config = dict(
    n_layer=15,
    d_model=160,
    n_head=2,
    n_kv_head=1,
    head_dim=64,
    d_mlp=448,
    vocab_size=1763,
    activation='swiglu',
    norm='rmsnorm',
    norm_place='pre',
    norm_eps=1e-05,
    positions='rope',
    rope_base=10000.0,
    rope_fraction=1.0,
    qk_norm=False,
    attn_scale=0.125,
    bias='qkv',
    tie_embeddings=False,
    parallel_block=False,
    init='normal',
    init_std_qkv=0.0508,
    init_std_o=0.063,
    init_std_up=0.0727,
    init_std_down=0.0727,
    optimizer='muon_variant',
    lr=0.00452,
    lr_mult_up=1.13,
    beta1=0.95,
    lr_head=0.00606,
    grad_clip=1.0,
    warmup_steps=200,
    schedule='wsd',
    decay_fraction=1.0,
    decay_shape='linear',
    final_lr_fraction=0.0,
    batch_tokens=16384,
    seq_len=1024,
    doc_mask=True,
    train_tokens=149400000,
    steps=9119,
    dataset='wikipedia_en',
)
MLP neurons of a small language model. Each row is named by its layer, matrix (down: output weights) and neuron, and shows model dimensions 32-159. Each number is 128 + 24 x the weight over its row's rms, rounded and kept within 0 to 255. A neuron's up and down rows have the sign that makes its largest values positive.
Before each neuron's rows, "fires before" lists the tokens most often just after its 100 highest values on Wikipedia text that the model never trained on. A number after a token or word is its count.

fires before: " States" 18, " |" 17, "ry" 6, "ity" 5, "g" 5
L10.down399 [136  92 110 168 139 129 114 112 126 121 133 125 140 117  82 168 123 139 138  76 170 161 122 141  91 139  92  92 161 109 136 153 175 105 103 121 106 167  89 120 130 131 172 106 120 125 178 135 121 134 140 196 133 142 159 127 154  66 110 134  97 134  87 134  89  97 121 127 150 127 144 130 127 158 118 123  93 110 176 138 150 137  97 158  94 134 117 172  97 150 101 142 131 110 138 154 108 156 122 134 101 133 105 132 114 122 147  95 138 114 137 150 152  66 110 104 114 120  91 140  97 114  93 112 106 118 127 112]

fires before: "===" 19, "==" 17, " of" 12, "icip" 6, " in" 5
L6.down143 [136 130 120 101 106 144 149 156  87 145 116 115 151 149 184 101 115 110 142 139 151 179 111 111 142 120 128 172 118 122 126 146 121 147 111  83 138 121 152 125 134 118 140 136 120 138 140  98 127 165 160 133 118  93 134 149  99 171 123  94 121 132 149 143  96 141 130 129 140 104 121 172  60 131 106 162 133 145  91 160 116 123 124 110 129 123 168 119 147 111 131 121 130 121 154 119 108 107 119  85 147  86 136 124 129  97 139  77 148 179 107 123 134 145 127 141 143  90 138  97 120 134 110 124 124 131  86 172]

fires before: " to" 38, " in" 6, " the" 5, " " 5, " its" 4, " a" 4
L6.down330 [ 94 169  95 130 151 121 122 122  97 111 128 146 128 161  92 126 104 139 134 151 151 128 157 170 110 123 117 132 112 103 136 164  73 135  89 118 158 118 152 143 129 103 108 165 132 158 113 129  83 115 111 127 125 114 107 131 115 114 129  96 169 173 115 141  99 104 124 100 104 156 107 154 126 127 100 176  93 142  93  84 101 129 142 134 174 132 172 141 128 102 145 125 113 109 106 120 109 190 113 163 118 146 114 145 130 114 137 118 124  91 124 145 117 115 113  88 119 133 132 129 108 113 149 138 104 105 113 125]

fires before: " " 43, " the" 5, "p" 4, " December" 4
L6.down381 [132 140 103  79 191 101 142 128 110 119 134 130 162  46 139 118  98 131 107 171  71 121 132  98  96  91 114 137 116 155 103 160 124 131 113  91 168 152 134 162 133 129 120 112 159 134 115 122 142 115  79 133  89 125 162 123 138 145 141 117 117 100 109 122 108 187 139 133 126 143 145 137 125 125 147  69 148 120 102 113 157 127 150 148 100  85 118 151 132 114 136 113 127 140  73 109 133 109 109 163 112 138 103 162 112 127 118  99 110 109  97 146 122 111 122 134 156 130 112 137 167 145  97 145 152 101 132 138]

fires before: "e" 19, "ed" 17, "es" 7, "ust" 5, "ep" 5, "iv" 4
L12.down182 [150  89 135 131 112 145 124 109 159  90 149 171 151 154 119 154 135 151 139 101 125 132 128 135 130 126 126 136 116 124 109 135 140 125  91 145 172  89 114 114 127 121 129 121  97 111 127  97 138 164 158 111 125  97 178 129 164 127 178  94 116  97  61 147 103 112 150 130 152 136 146 144 130 131 132 162 147  79 127 142 115 131 151 174 108 130 117 153  99 144  96 182 150  88 128 108 133 131 140 107  90 117 127 126 134 141 141 170 163 121  88 159 170 138 148 132 145 120  85 134 145 161  95 134 165 140 109 106]

fires before: "7" 27, "8" 25, "6" 13, "9" 12, "5" 5
L10.down435 [122 122 110 164 114  93 151 156 134 155 125 155 112  74 128 131 141 131 133  94 155 116 136 172 126 144 170 117 139  96 128 108 105 132 135 149  93 157 129 131 171 120 202 135 134 113  62 116 113 168 128 107 106 131 130 110 124 119 126 152 105 149 123 163 137 104  99 101 154 143 100 165 147  81 161  77 107  95 112 125 168 150 139 126 132 117  91 149 129 131 129 133 131 135 150  89 152 128 102 129 158 101  82 139 131 116 143 125 111 123 109 130 150 121  90 111 145 126 172 170 124 168 123 176  95 123 153 155]

fires before: "ed" 21, "i" 9, "s" 7, "ing" 7, "ated" 6
L11.down227 [131  80 162 103 208 163 121 143 138 193 104 107 126 105 153 109 136 116 150 103 126 110 136 126 137 137 116 105 133 154 130 121 105 134 154 149 174 117 110 159 124 133 124 125 104 150 133 168 150 113 120  94 111  90 158 164 141 123  99 131  96 107 133 111 146 119 142 152 110 163  87 117 143 107 149 108 108 148 146 134 149 129 130 147 159 139 104  94 182 142  79 159 122 118 117 100  94 155 132 103 141 144 104 144 122 153 119 134 127 148 135 138 119 127 148 123 129 140 101  78 128 150 172 114 112 204 126 144]

fires before: " " 24, "q" 11, ":" 8, " of" 6, ")" 6, "es" 4
L4.down306 [134 104 124 133 168 159 125  90 149 154 166 156 122 162 158  90 122 190  96 121  93 126 132 129  78 108 126 125 173 173  94 124 136 100 113 159 127  87 123 129 160 106 119  83 126 119 106 116 177 161 157 133 155 111 153 148 132 115 113 117 128 131 119 157 134 179 135 121  92 138 126 108 125 141 173 143 155 144 175 151 167 119 174 146 115  79 105 104 134  93 133 103  91 124 109 139 123 157 114 138  83 155 152 132 124 132 137 132 131 128 141 109 131 124 115 118 122 129 149 110 180 136 135 110 121 138 161 122]

fires before: "ed" 16, "ing" 9, "ished" 8, "ative" 8, "hed" 7, "at" 6
L10.down59 [114 129 124 147 127 117  96 101  87 107 108 115 170 156 155 110 139 108 172 158  97 119 110  63 159 151 135 111 138  65 161 152 157 124 130 137 193 147  85 143 148 124 116 130 117 131 136 131 121 141 131 104 135 135 155 148 134 132 102 138 139 120 121 122 106 111 159 142 131 151 110 117 128 135 127  92  89 107 112 172 143 141 178 137 138  99 120 130  99 143  94 130 166 171 116 124 136 117 145 152  83 157 134 149 111 178 158 147 123 101  67 145 107 122 136 140 148 134 207 128 145 117 123 111 142 102 139 137]

fires before: "|" 64, "\n" 8, "ab" 7, "i" 5, "|---|---|---|---" 5
L11.down4 [ 95 145 130  98 155 160  89 171 100 111  88 127 156 159 132 134  92 159  83 157 178 123 119 165 132 148 174 129 106 110 164 152 140 160 120 130 114 114 149 169 135 109 156 132 160 138 129 120 136 151 128  90 118 111 111 148 124 156 141 143 122 150 109 134  90 135 117 129 114  84 105 160  94 178 145 120 145 111 129 147  73 140 157 160  84 111  73 140 158 119 159 117 131 120 105 108 156 157 145 105 149 174 147  92  99 129 104 110 148 117 140 142 133 126 119 156 130 113 133 127 149 138 142  99 138 145 128 108]

fires before: "9" 38, "8" 15, "0" 14, "ootball" 6
L9.down411 [105 142 102 134 138  99 136 167 129  91  63 112 116 120 111 120 139 125 134 153 103 123 119 129 140 139 143 103 101 129  85 116 136 110 108 143  90 135  95 115 124 131 133 128 165 163 170 144 144 129 110 121 136  84 112 158  96 141 156 147 175 149 158 154 150 138 117 137 151  78 107 132 138 127 149 117 125 107 107 149 140 133 144  84 159 131 117 125  75 126 157 100 153 163 154 162 160 140  63 120 169  85 136  95  62 135 159 132  90  94 123 178 179 131 142 146 114 128 139 104 131 131 158 108  79 161 109 128]

fires before: "0" 24, "1" 17, "2" 12, "w" 5
L11.down270 [126 121 169 108 152 147 163 121 103 106 128 119 118 146 120 143  90 134  93 131 114 131 108 104 139 111 124  92 124 117  87 126 109 149 101  79 106 108 117 136 135 158 116 127 147 146 141 129 146 120 106 121 133 119 125 134 144  91 134 115 119 111 139 137 176 146 105 123 117 129 152 105 117 150 179 149 127 186 148 128  98 159 149 166 147  98  95 134 120 130 120 138 131 116 177 133 153 155 118 105 158 113 128  86  93 121 149 157  85 126 125 136 135 141 106  95 138  96 150 162 110 107 150 110 113 125 150  94]

fires before: "\n" 30, "|---|---|---|---" 20, "|" 14, ")" 11, "0" 5, " |" 4
L9.down56 [152 109 112 155 113 113 140 143 164 150 106 183 114 145  92 127 122 103 128 121 133 146  75 160 158 136 139 130 115 139 158 112 135 133 131 109 171 103 126 140 126 152 130 165 136 109 106 147 115 111 158 150 114 126 144 128 107 110  86 164 170 122 120  82 133 150 132 120 108 136 113 112 127 119  81 126  90 168 152 130 169 162  87 110 112 155 123 138  87 123  94 119 105 146 148 143 152  96 144 104  65 156 153 146 153 134 166 107 135 101 124 154 135 150  84 109 112 120  90 151 167 140 146 127 108 117 126 139]

fires before: "7" 17, "8" 16, "0" 14, "6" 12, "9" 11
L12.down120 [113 165  95 150 127 135 139 121 134 132 107 160 139 102  90 149 144 124 127  90 121 127 120 133 150 126 118 150 137 152 111  74  98  85 132  72 169 163  77 119 178 122  95 177 130 126 119 150 114 128 137  77 112 155 101 101 124 157 100 139 149  91 164 122 161 112 135 127 133 109 128 120 108 128 164 154 138 135 145 134 169  91 138  86 173 123 120 145 145 138 124 116 140 147 134 105 114 130  97 146 144 143 116 132 129 168 136 175 103 139 109 153 129  88 157 152 144 172 131 110 155  91 122 120 120 116 127 113]

fires before: "==" 23, "===" 17, " " 13, "|" 5, "S" 5
L7.down162 [ 96 130 130  74 170 120 126 132 133 118 138 146 162  84 157  87 147 109 154 120 158 122 140 128 142 149 138 127 119 119 144  67  93 122 109 111 188 114 182 122  94 161 132 135 170 129 107 103 130 184 165 126 107 125 114 179 120 132 105 128 127 126  78 164 142 164 103 154 133 138 135 136 141 138 136 159 144 137 113 148 103 127 120 138 143 127 140 120 136 109 108 166 139 153 108 125 106 184 125 152 117 161 168 123 128 137 114 105 125 107 145 149 109 169 130 137 120 136  89 105 123 107  86 105 110 155 145 132]

fires before: "\n" 40, "-" 12, "The" 11, "===" 5
L4.down250 [123 120  78 125 161 102 155  89  80 105 142 110 122 178 110  95 152 110 106 109 156 102  99 113  79 104 127 116 139 131 170 147 129 156 102 153 151 180 135 132 109 130 138  93 109  97  60  82 125 153 179  53 121  94 137 122 138 113 119 135 145 120 162  99 149 103 132 128 175 102 129 114 143 132 127 120  92 111 110 147  84 116 151 130 102 118 154 148 143 119 113 150 154 130 126  82 137 167 107 101 144 120 120 126 133 145 171 159  89 118 124 100  89 168 104 112 131 149 132 100 130 131 131 110 168 144 145 117]

fires before: "ed" 33, "s" 11, " the" 10, "ing" 7, " a" 5
L11.down434 [138 168 144 107 150 132 129 114 110 134  94 141 120 129 146 134 130 176 189 194 135 165  78 141 164 154 120 136 180 190  93 126 127  98 130 112 138  83 157 129  91 132  98 139 132 152 144 124 108 153 126 127 156 163 125 120 128 108 127 125 147  98 120 137 113 171 124 143 116 141 138 120 150 140 143 113 125 148 129 162 135 112 104 101 128 137 111  91 106 147 125 111 130 125 132 158  90 126  94 140  91 155 150 124  91 152 136 160 110  96 102 151 105 159 134  91 191 166 180 151 132 115 107 141 129 142  94 174]

fires before: " " 63, ":" 4
L7.down76 [158 142 100 177 140 144 146 123 105  91 160 101 180 155 109 153 108 133 104 126 119 165 158  96 131 167 100 167 136 113  84 148 139 144  97 131 143  77 125  63 143 138 120 126 118 115 124 125 136  74 131  81 133 121 137 122 153  99 140 127 169 144 152 155 120 159 123 172  96 114 113 112 155 106 126 145 103 151 105 127 141 106  81 169 137 146  98 109 121 147 105 149 137 134 139 103 135 116  80  94 110  72 132 135 119 148 139  91 140 163 134 146 174 130 123 157 115 104 114  70 115 120 137 116 101 120 151 144]

fires before: "ad" 23, "ther" 11, "le" 6, "b" 6, "ok" 4, "fess" 4
L7.down439 [164 163 136 159 139  85 112 149 133 133 136 104 134 167 148 102 114 147 105 161 116 102 124 157 129 141 134 184 155 139 132 106 163 155 117 162 135 145  92 115  91 159 113 114 106 108 124 122 185 198 110 136  97 108 100 101 145 120 105 103 140 125 118 132 140 176 156 166 118 152 146 133 128 131 132 165 158  99  93 118 153 149 135 124 153 124 129 120 150 124 146 137 118 118 141 152  85 126 149 145 136 129 189 119 124 144 105 130 116  99 167 128 134 178  75  91 119 157 126 132 103  95 120  95 128 117 149 115]

fires before: "6" 50, "7" 20, "8" 12, "5" 9, "9" 4
L11.down446 [189 118 190 142 104 118 118 149 141 176 164 139  85  85 140 106 157 148 136 107 119 141 128 151 114 117 134 156 138 134 156 134 115 146 128 160 116 106 132 140 154 112 185 148 137  94 115  98 120 122 118  63 100 139 113 126 116 121 103 122 134 156 181 131 131  83 110 148 117 140 134 135 149 104 120 123 110 148  75 151 154 139 116 134 188 144 123 138 123 144 121 103 137  70 140 165 115 135 138 116 157  98 114 134 148 151 140  98 141 162 115 129  98 117 116 135  67 121 131  99  85 123  89 150 144 161  98 119]

fires before: " in" 25, " by" 17, " on" 8, " as" 7, " to" 7
L12.down441 [136 114 159 101 117 129 152 124 150 150 118 123 178 124 120 152 153 142  78 144 151 115  93 198  53 148 111 160 139 114 160 140  99 147 159 104 146 128 106 160 113 102 131  97 163 125 144 146 156  91 103 106 159 109 135 145  74 165 142  99  99 139 144 146  98 122 111 107 152 106 154 133 151 105 131 106 100 141 151 118 118 132 135 158 107 150 116 152 172  99 139 140 161 106 123 160 119 100 150 114 108  77 152 118  93 171 118 120 120 123 167 151 125 120 125 173 145 109 112 120 144 141 118 116 130  87 115 153]

fires before: "\n" 33, " The" 14, " " 6, " It" 4
L9.down386 [144 157 107 102 122 162  97 150 116 145 135  72 133 103 139 117 162  94 116 159 102 156  89 118 127 134 156 162 142 121 101  75 141 140 157 131 107 116 185 110 120  93 165 130 141  94 127 138 144 147 107 122 125 110 133 158 112 121 128  99 135 111 131 128 135 106 125 128 150 114 109 175 135 142 128 133 111 102 103 116 112 137 152  92 163 112  93  77 156  98 139 156  96 112 136 138 120 148 111 102 139 117 121 124 138 136  88 114 161 119 124 125  99 128  95 140 104 145  96  86 161 164 134 142 102 206 131 117]

fires before: "8" 23, "9" 11, " in" 8, ":" 5, "ct" 4
L10.down121 [112 129 101 185 113 113 170 136 128 115 143 126 113 151 161 115 123 116 143 130 110 145 129  87  97 121 140 187 133 139 135 111 143 177 151 115 115 143 104  94 141 126 125 156  94 134  90 146 136  96 119 167 119 135 104 125  93 142 106 143 129 141 111 123 126 158 137 153 164 149 144 124 114  96 165 155  85 115 138 123 112 192 161 105  97 132 119 135 141 101 128 148 122 144 165 156 137  93  74  68 125 124 105  97 135  99 129  85 131 118 109 123 102 153 145 114 126 115 206 144 137 115 136 165 100 139 148 152]

fires before: "on" 15, "ro" 14, "ent" 8, "ife" 6, "ant" 6, "e" 5
L9.down262 [123 102 142  37 161 156 128 131  89 104 132 171 149 129 144 117 106  91 118 168 112 106  63 143 113 173 138 122 122 137 148 142 137 119 120 119 155 135 144 104  99 147 126 131 142 112 137 113 145 150 128 135 112 124 109 167 164 161 113 133 140  98 120 105 131 151 182 100 115 104 127 117  87 125 128 144 135 128  98 166 129 130 123 103 134 114 126 139 163 113  77 105 106  98 110 171 110 149 103 126 140 133 152 119 126 120 148 131 110 144 149 143 145 176 128  98 130 134 126 108 155 100 105 158 160 128 141 124]

fires before: "0" 69, "9" 8
L10.down320 [103 103 145 147 129 138 139 110 114 102 151 145 166 111 110 124 111  89 142 152 131 129 124 151 152  63 122 142 154 105 136 117 122 135 156 113 157 137 124 144 128 115  97 114 184 137 162 135 119 137  98 101 125 120 128 141 155 165  86  97 121 108 133 119  82 139 130 150  95 119 159 168 106 140 150 149 133 111 161 162 124 111 148 149 161 152 116 157 116 119 145 117 142 172 171 109 174 111  86 132 107  94 121 105  97 153 136 157  84  99 116 123 119  81 121  98 132  87  81 177 143 104 129 148 134 129 137 150]

fires before: "-" 75, "\n" 17, "|" 4
L9.down274 [ 95 160 116 139 143 134 156 131 119  94 126  95 148 150 121 150 172 105 160 169 130 120 121 130 127  92 161 147 118 117 127 122 141 189 120 119  80 108 164 124 101 149 115 168 133 158 110 109 168 153 154 137 140 109 117 114 116 135 113 114 130 156 179 130 158 111 117 105 112 137  93  99 154 133 143 117 151 155 167 147 102 141 149 186  95 104 171 149 138 100 137  76 109 144 146 125 108 102 158 100  69 111 129 140 155 125 162 135 114 154 148 115 165 132 133 127 156 120 111 111 159  86 153 123  80 108 121 160]

fires before: "ing" 33, "ition" 13, "er" 9, " |" 6, "ers" 5, "ed" 5
L9.down382 [161 130 114  89 101 115 110 181 127  74 149 154 110 142 117 118 150 160 171 112 125 117 127  75 144 146 110 128 105 132 124 105 140  60 115 146 176 110 119 191  92 142  93 141 136 153 138 141 152 136 108 103  98  97 137 149  96 134 107 103 140 135 144 143 117 107 102 152 144  91 134 131 151 119 116 112 126 158 170 103 124 190  92 116 101  83 134  99 134 166 137 125 105  90 164 152  93 148 144  93 143  89 131 139 107 126 128 149 145 146 101 121 135 158 148 143 110 122 139  92 141 155 158 137 115 146 133 137]

fires before: "\n" 96
L4.down265 [131  95 143 131 144 163 131 125 107 132 112 122  86 168  98 124 130 144 124 128 124 171  93 112 145 166  87  89 125 136 162 140 158 128 140 145 153 137 101 157 124 149 122 175 139 105  81 147 130 130 121 107 125 122 128 141 124 144 113 160  99 149 166 109  83 109 104 161 103 101 125 117 163 136 146  82 168 179 126 134 103 136 123 121 113 107 136 110 102 138 127 109  68 120 113 128 136 134 172 116 127 153 151 150  94 125 146 117 129 157 115 145  93 132 143 114 109  92 111 146 156 136 116 135  93 161 148 176]

fires before: "==" 30, "===" 11, "In" 9, "The" 8, "H" 6
L7.down321 [124 116 140  95 168 153 114  82  92  97 119  96 150 152 135 138 163  81 124 198 115  99  94 106 139 137 112 101 141 151 163 126 153 117 106 129 129  73 165 120 134 154 166 119 130 120 118 110 134 153 133 151 140 138 115  98 109 131 146 137 155  97 137 120 110 148 147 104 133 112 106 132 106 176 140 140 138 111  87 118 100 116 134 146 158 106 125 139 127 150 134 153 130 111 110 126 127 147 109 121 171 110 141 115 116 103 138  98 125 135 129  88 152 160 138 158 103 134 115  89  95  97 127  91 143 107 137 111]

fires before: "2" 23, "1" 23, "," 7, "5" 6, "9" 6, "3" 6
L8.down145 [162 145 129 146 112 125  99 137 152 130 102 130 113 118 148 148  89 150  96 138 138 178 138  88 134 108 102 183 142 127 109  93 101 116 163 104 128 121 138 120 102 173 128  95 101 163 117 131 131 138 158  97 124 118 129  96 136 155 128 134 111 108 127 127 148  97 152 136 129 129 143 126 121 155  98 150  97 163 162 110 138  94 159 124 125 141 161 142 127 152 113 120 127 146 126  87 132  93 114 145 187 163  80 121 117 163 120 143 135  87 125 134 180 130 158 137 151 150 139 118 147 144 169 106 153 124 104 138]

fires before: "ing" 20, "ed" 20, "hed" 11, "u" 4
L7.down93 [118 142 137 133 100  95 100  87  92 105 104 155 164 167 152 138 124 179 173 148 132  83  97 156 112 125 140 133 135 143 178 129 162 156 185 135 119 128 102 119 119 139 136 145 131 139 126  98 112 140 107 140 100 141 102 107 127 116 156 113 142 142 117 136 119 115 117 104 152 170 159 167 125 144 108 115 134 150 188 144 115 155 126 141 127 120 154 121  84 131  97 129 116 101 134 104  84 126 116 135 145 136 158 121 129 132 143 157 132 101 131 113 133 154 149  88 141 117 144 112 158 186 118 176 160 108 101 111]

fires before: "\n" 38, "ital" 10, "e" 7, " (" 4, "ot" 4, "es" 4
L6.down293 [113 134 105 111 103 151 139 119 143 102 134 162  99 147 100 156 119 146 121 128 158 119 140 119 124 144  85 157 130 167 125 182 123 150 151 149 128 175  72 127  63 119 120  86  89 134 139  60 153 133 156 124 121  81  97 135 110 158  91 141  86 152  77 150  92 146 102 149 139  98 146 129 124 113 133 166 111 111 139 113 132 146 133 150 141 109  63 102 110 143 124 122 141 119 115 100 130 133 129  68 107  85 138 131 129 150 136 170 143  92 142  96 137 129 113 127 124 136 138 117 165 145 145 118 114 136 131 125]

fires before: "3" 16, "2" 12, "4" 10, "s" 8, " by" 6, "ction" 6
L11.down52 [156 161 149 175 124 123 135 135 117 105 113 122 127 176 158 109 132 119 144 126 118 148 160 120 142 118 144 160  93  93 125 145 128 117 185 125 136 155 135 126 140 138 181 121  68 151 121 141 113 137 112 159 120 161 122 136 161  67 138 121 138 108 128 135  96 115 138 139 133 154 105 115  91  99 113 142 151  89  99 107 167 138 135 138 130 139 162 138 159  93 120 101 122 165 110 148 142 140 155 128 139 148 116 101 115 165 131 150 146 113 136 149 119 103 112  87 178 140 132 171 159 134 160  67 125 124  96 119]

fires before: "-" 79, "\n" 15, " " 4
L10.down437 [149 163 110 149 173 145 182  83  92  84 105  95 144 123 144 159 109  91 127  96 121 140 120 138  83 153 139 137 150 130 128 129 168 153 100 104 136 161 157 117 126 140 112 121  83  92 119 119 134 130 131  48 151 128 130 117  82 119 120 100 161 148 149 149 155 113 129 110 157 143 113 142 161  82 112 129 117 131 105 132  60 107 110 157 135 122 156 121 129 138 136 129 125 105 162 137 149 108 127 131  75 116 107 129 166 125 106 166 158 105 148 118 134 170 115 112  99 153 133 109 123  96 128 123 109 167 114 145]

fires before: " " 34, "|" 30, "1" 11, "\n" 11, "in" 7
L10.down36 [124 152 148 107 118 183 138 119 144 136 124 119 131 157 135 122 115 145  94 152 119 142 142 143 100 136 140  89 131 147 107  93 136 140 141  76 132 140 153 148 166 157 138 139 119  99 118 127 167 131 101  92 103 117 107 154  95 172  99 140 156 158 139 119 152 137 128 109 147 152 140 168 120 120 100 154 150 110 199 134  84  99 149  99 107 105 113  96 109 129 122 138  87 115 121 128 119 116 101 103 141 114 105  93  91 179 141 169 149 104 120  86 106  87 153 111 154 128 147 122 162  91 130 151 123 148 129 119]

fires before: "es" 37, "ed" 6, "n" 5, "i" 4, "e" 4
L12.down377 [105  94 110 118 115 103 115 106 164 124 170 115 175 169 123 166 144 138 119  96 135  99 127 153 135 116 124 107 102 125 108 133 157 124 121 160 151 156 114 160 127 160 125  60 133 151 157 175 155 181 128 180 116 127 148 158 128 114 128 136 112 147 151 148 121 179 128 111  72 136 142  80 137 183 131 156 150 143 108 149 130 144  95 131 103  96 134 130 113 102 114  90 158 115 106  88 134 122 123 128 157  99  95 160 167 139 125 126 116 115  95 144 141 146 151 142 152  96  93 126  95 167 122 121 112 121 139 109]

fires before: ")" 18, " (" 15, " to" 6, " l" 6, " " 6, "m" 6
L8.down135 [112  99 135 107 110 157  98 139  89  99 114 128 101 134 105  89 162 145  87 103 107 118 126 140 128 122 129 118 128 127 108 142  76 107 148 155 137 118 124 126 151  85 136 126 157 128 129 109 140  94 129 141 139  90 128 175 162 143 133 152 165 117 120 158 119 119 128 146  99 121 123 118 127 161 151 141 102 156 137 158 123 122  94  97  91 129 161 157 145 102 166  95 190  79  63 128 133 143 114 139 112 133 137 165 102 108 136 181 175  99 145 137 133 115 153 171 124  99 144  94 132 132 132 111 121 167 130 110]

fires before: "fess" 14, "du" 14, "gr" 12, "duc" 10, "b" 7, "per" 6
L4.down218 [ 73 145 124 110 138 102  91 134 126 177 144 134  79 153 162 164 143 113 136 117  78  92 101 149 143 171 142 138 153 145 132  83 158 109 131 108 135 121  90 150 139 138 149 128  83 142 142 145 124 138 125 122 101 182 115 103 166  96 124 159 140 147 102 141 123 127 168 159 135  91 149 116 172 149 196 168 162  86 134 123 138 133 157 153 149 136 121 141 120 113 136 176 101 137 137 152 146 130 139 140 115 146 137 110 134 152 135  92 152 120  81 128 151 119 113 130 113 142 155 179 127 112 117 146 121 156 158 119]

fires before: "ction" 30, "gh" 9, "ation" 7, "m" 6, "ct" 6, "ment" 4
L10.down188 [113 150 167 139 124 137 130  80 116 110 101 143 123  72 119 138 181 133  80  99 110 129 155 119 167 131 108 118 136 111 134 174 168 141 172  89 121 131 127 127 162 161 122 142 103 111 126 139  89 133 170 109 109 142 119 113 149 151 130 143 121 121 134 113 150 137 125  76 152 113 163 169 127 143 113 121 112 154 153 102 137  75 106 152 159 135 130 104 143 136 127  93 154 123 122 120 162 104 145 108 122 137 133 126 165 160 122  89 121 139 126 130 135 142 103 170  99 141 156 186 117 128 140 179 148 104 131  96]

fires before: "y" 19, "es" 15, "ia" 6, "i" 4, "e" 4, "ased" 4
L10.down239 [152 129 154 185 110 129 108 111 109 106 117 137 125 123 128 115 107 135 135 121 136 113 144 148 115 145 122 119 116 155 133 174 178 120 121 114 130 111  70 123 139 152 151 157 117 166 119  99 117 154 138 102 150  84 207  99 152  80 139 134 136 163 130 132 121 173 125 155 116 132 124 111 135 157 155 158 108  84 131 121 153 143 122 127 110 136 164  94  90 120 153 109 147 107 145 140  82 129 101 107 126 145 119 115 148 102 150 112 140 112 114 136 128 166 148 147 138 133 186 138 168 125 140 165 111 156  99 178]

fires before: "5" 52, "4" 28, "6" 14
L9.down88 [144 101 135 152 138  92  89 144 193 150 134 117 100 103 110 116 127 102 142  83 117 160 133  96 119 134 130 138 130 131  80 103  86  85  94 146  85  78 141 153 129 127 159 150  97 104 123 101 118  97 115 124 104 103 134 142  83 152 149 141 110 148  89 168 113 120 107 136 127 110 139 109 124 121 123 155 129 149 110 115 119 118 127 151 145  99 170  97  79 160 144 108  90 125 188 141 132  69 122 149 153 150 122 132 144 104 102 132 126 152 148 142 134 140  83 114 129 117 129 133 138  84  95 104  75 142 112 151]

fires before: "ree" 12, " C" 12, " V" 9, " Party" 8, "n" 6, "ut" 6
L12.down143 [117 125 114 130 137 120 132 120 151  90 173 130 154 139 118 142 112 162 145 133 109 108 133 111 127 122 126 144 115  87 150 145 141 116 125 140  98 118 109 199 128  89 137 169 141  79 141  97 121 114  76 143 127  95 114 162 123 114 160 133 147 130 134 101 117 101 129 112 118  94 137 107 124 107 175 137 121 149  95 140 134 165 115  64 119 137 141 116 157  73 132 129 127 102 150 161 114 108 105  98 126 118 123 131 151 122 124 132 102 136 119 182  87 132 116 124 143 109 135 109  99 153 152 141 130 132 152 140]

fires before: "\n" 41, "-" 13, "or" 6, "our" 4, "ors" 4, "act" 4
L4.down61 [ 92 131 180 132 147 132 127 126 111 146 106 151 115 128 124 148 153 129 177  92 145  89 106 126 131 125 142  82 107 166 175 142 179 102 126  88 127  89 132 148 126 116 124 158 132 145 130 112 145 102 116 118 132 100 126 109  74 110 135 132 124 105 129 105 109 164 161 112 154 128 131  85 172 163 125  88 145 138 155 107 111 151 145 161 150 122 118 137 126 136 137 162 144 166 112 174 124 127 160 129 135  91 112  87  92 132 135 151 139 130 124 158 118 123 113 139 133 132 128 126 122 111 141 136 119 136 120 169]

fires before: "5" 42, "4" 41, "6" 11
L11.down409 [151  77 185 119 108 154  79 122 144 105  80  90 113 123  97  95 136 141 138 121 112 148 110 122 134 130 121 156 155 155 161 106 104  85  86 138 126 131 125 174 141 126 122 120 135 161 125 115 116  75 133 113 136 142  92 133  97 136 130 142 137 156 132 135 144 103 127 139 108  96 137 113 160 134 122 134 188 127  84 133 124 121  94  98 122  91 108 106 115 109 180 100 181 110 117 174 123 149  98 134 141 144 110 133 119 149  89  97 125 123 160 124 144 133 130 125 105  73 123 108 135 130 133 136 159 124 136 105]

fires before: "==" 32, "===" 13, "In" 7, "The" 5, "|" 4, "S" 4
L7.down225 [138 165 109  67 150 138 172 103 112 151 165  95 146 128 141 132 108 143 129 163 150 128 150 128 100 119 100 161 134 132 106 132 135 128 116 125 161  70 135 134 122 136 116 130 123 105 130  89 112 136 127 137 161 162 112 149 140 182  93  83 124  84 115 128 117 158 137 108 152 151 137 144 136  93 119 133 143 113  96 161 136 114 142 110 126 118 131 159 133 108 138 106 138 137 127 166 159 137 122 177 178 154 126 106 141  76 136 130 123 117 165 128 102 146  75 148 102  92  96 135 146 123 107 108 111 104 110 100]

fires before: " in" 36, " " 26, ")" 6, "′" 4
L11.down253 [101 160 141 204 104 117 115 151 102 119 136 108 151 125 111 134 114 110 135 113  91 103  72 132 111 138 130 135 181  92 118 132 116 128 112 128 120 175 147 131 121 144 120 171 140 135 137 149 113 110 135 152 123 109 120 122 150 104 129 153 150 137 134 118 116 177 112 106 126  77 137 114 119 126  93 138  87 132 129 122 102 137 146 135 134 110 151 155  98 136 144 116 104 113 137 155 134 161 108 140  83  90 184  71 140 164 117 125 124 142 150 110 135 136 121  75 117 142 149 120 134 150 127 116 141  81 154 124]

fires before: " to" 22, " that" 11, " a" 7, "ly" 6, " in" 6, " an" 4
L10.down343 [141  92 100 131 107 131 117 124 132 132 152 140 171  90 152 133 125 128 179 134  99 131 136 131 149 135 161 105  88  91 175  99 111 102 145 129  85 152 134  98 148 157 133  57 114 120 144 139 148 115 153 190 110 167 132 108 103 111  80 166 158  97 140 166 147 125 124  91 102  97 134 181 150 128 108 102 162 141 113 138 127 120 156 127 129 111 137 139 105  92 142 140 182 110 162  95 115 147  58 109 127 145 148 101 151 147 129 108 116 102  99 144 155 149 115 122 114 101 154 139 117 103 114 130 143 129 114 113]